config.yaml
n_layer: 11
norm_eps: 1e-05
tie_embeddings: false
init_std_o: 0.00444
lr_mult_o: 0.68
lr_mult_up: 1.1
warmup_steps: 51
dataset: "wikipedia_en"
MLP neurons of a small language model. Each row is named by its layer, matrix (up: input weights) and neuron, and shows model dimensions 0-95. Each number is 128 + 32 x the weight over its row's rms, rounded and kept within 0 to 255.
Before each neuron's rows, "fires after" lists the tokens most often just before its 100 highest values on Wikipedia text that the model never trained on; "fires in" lists the words (lower case) most often at its 100 highest values on Wikipedia text that the model never trained on. A number after a token or word is its count.

fires after: " | " 39, "; " 11, ", " 6, " " 5, " and " 4, "th; " 4
fires in: "1" 39, "2" 18, "3" 9, "4" 7
L6.up302 [ 71 165  94 147 128  51 141 134 151  89 102 125 163  97 157  97 119  90  96 147  76 129 187 130 124 134 164 155 113  71 116 152  86 104 118 172 132  92 104 146 104 186 120 129 119 100  90  81 126 135 139 189 156 145 144 161 159  45 120 108 106 144 115 132 166 114 127  97 163 151 154 163 108 113 124  80 155 105 134 135 155 124  72 115  85 113 108 190  83 112 117 119 106 113 135 126]

fires after: "\n\n" 47, "." 22, "\n" 14
fires in: "in" 72, "on" 6
L2.up123 [150  54 150 108 140 174 122 127  81 140 139  91 106 122 149 173 103  85 153  70 147 110 203 174 110 136  40  99 111 133 137 158 130 141 107 137 134 104 176 145 120 129 128 121  96 172 197 101 140 111 174 120 140 152  89 145  58 101 113 187 113 115 119  65  89  99  97 158 121  65 147 148 145 143 123 130 170 158 125 101 195 136 100 142  70  80  98 122  97 102 112 122 190 134 221 118]

fires after: "\n\n" 23, "." 19, "\n" 11, " “" 4, ")." 4
fires in: "a" 57, "an" 11, "one" 4
L2.up402 [145 102 140 101 104  90 122 120 138 122 116  78 127 172 136 138 157 100 145 114 120  82 173 150  78  99 169 118  77 142 124 109 179 128 114 137 122 132  74 126 140 111 106 111 124  89 202 129 178 118 165 184 119 169  65 104  85 158 121 145 101  89 117 102 143 163  82 149 118 154 109  77 188 152 130 132 115  91 106  95 146 101 110 171 101  53 196 146  61 181 105 130 174 110 139 161]

fires after: "." 97
fires in: "5" 17, "0" 17, "7" 10, "6" 8
L2.up980 [113 159 129 126 114 148 132 180 135 157 108 119 145 108  73 121  81 106 120 140 120 118 102 113 121 115 130  98 153 190 107 108  98 103 117  72  91 137 184 147 143 154 119 131 159  49 148  94 113 116 142 125 112 130  88 140 113  72  99 135 150  79 171 100 206 169 103 156 186 137  86 157 136  79 165 119 137 100 148 125 169 133 131 126 151  90 101 153 164 150  91 118 144 137 154 134]

fires after: "." 74
fires in: "9" 23, "8" 19, "01" 8, "7" 7
L2.up1170 [ 87 106 179 150 130 148 108 156 112 108  57  49 153 122 104 124 128 100 111 133 167 138 171 158  81  76  85  59  91 182 143 123  97  98 114  94 146 135 156 122 113 151  88  46  83 102 123 169 162 145 147  74 100 155 160  72 167 115 122 184 112 164 172 139  89  85  96 131 140 156 145 105 121  64 162 139 145 133  83  90 128 150  96 100 121 120 121  95 121 131 133 133 111  99 164 122]

fires after: " | " 65, "; " 12, ": " 8, " " 5
fires in: "1" 26, "3" 12, "2" 12, "0" 9, "4" 8
L6.up389 [150 107 156 124 171  94 166 101  87 133  98 101 133 140 143 103 153  94 103 139 119 110 114 128  33  70 100 125 109  96 126  67 139 139 147 151 114 156 123 114  99 172 132 107  92 129 173 102  94 113  54 151 136 109 114  96 131 116 140 180 138 124 107 155 166 127 155 143 106 181 133 122 145 123 118  73 142  41 154 125 100 186 111 107 142  52 129 188 115 175 133 128  96 102 102 139]

fires after: "." 66, "," 18
fires in: "0" 42, "1" 14
L2.up941 [100  94 108  88  77 149  90 141 143 144 150  85 180 101 121 146 177  81  74 175 150 124 137 222 122 117 117  36 158 173 124 140 119 121 125 130 131 158 116 131 143 147 106  58 102 118  87 100 120 137 142  97 146 178 123 176 183 112  63 136 106 142 122 149 144 136 156 131 136 134 154 134 160 166 169 209 145 103 138 169  95 168  82 154 196 112 152 119 111 131 101 135  88 168 149 126]

fires after: "." 89
fires in: "5" 13, "3" 10, "0" 7, "7" 7, "9" 7, "8" 7
L5.up810 [159 134 123 111 124 101 135 132 113 136  95 131 145  87  97 118 144 130  96  99  89 133  49 145 114  96  96 133 169 184 117  78 105  89 173 100 174 134 111 112 101 130 111 118 101  48 183 157 102 159 147 148 121 104 108 134  91 108 127 137 131 146 165 151 127 124 142  91  88 148 118 155 101 153 159 109 109 148 182 136  82 120 143 155 157 174 156  96 156 149 116  82 170 154 177 122]

fires after: " | " 37, "," 15, ", " 4
fires in: "0" 55
L6.up1231 [144  83 176  98  97 117 143 156  87 199 139 105 150 144 129 142 136 125 112 149 112 170 147 123 125  97  95 161 125 125 133 120 127 140 160  93 129  51 167 189 131 175  89 116 131 108 180 162  42 120 182 172 115 203  95 142 145 151  94  93 197 135 178  97 122 141 128 189  85 127 106 132 107 167 144 117 108  83 137 119 143 141 144 104 124 226 107 158  25 127 129 118 124 102 150 155]

fires after: "; " 56, " | " 31
fires in: "0" 73, "1" 11, "brown" 5
L2.up1467 [126 149 137 125 170 115 137 178 104 162 148  82 143 149  84  60 108 112 108 144 160 105 148 121 100 100 160 130 143 132 127 163 195 165  86  92 121 141  78 138  98 164  36 153 124 161 175 122 177 137 149 108 153 186 171 111 103 148 126 115 120 102 100 100 127  87 109 127 141 112 133 108 124 134 117 150 132 126  83 112 124 161 140 112 147  77 142 139 160 110 167 104 145 158 129 110]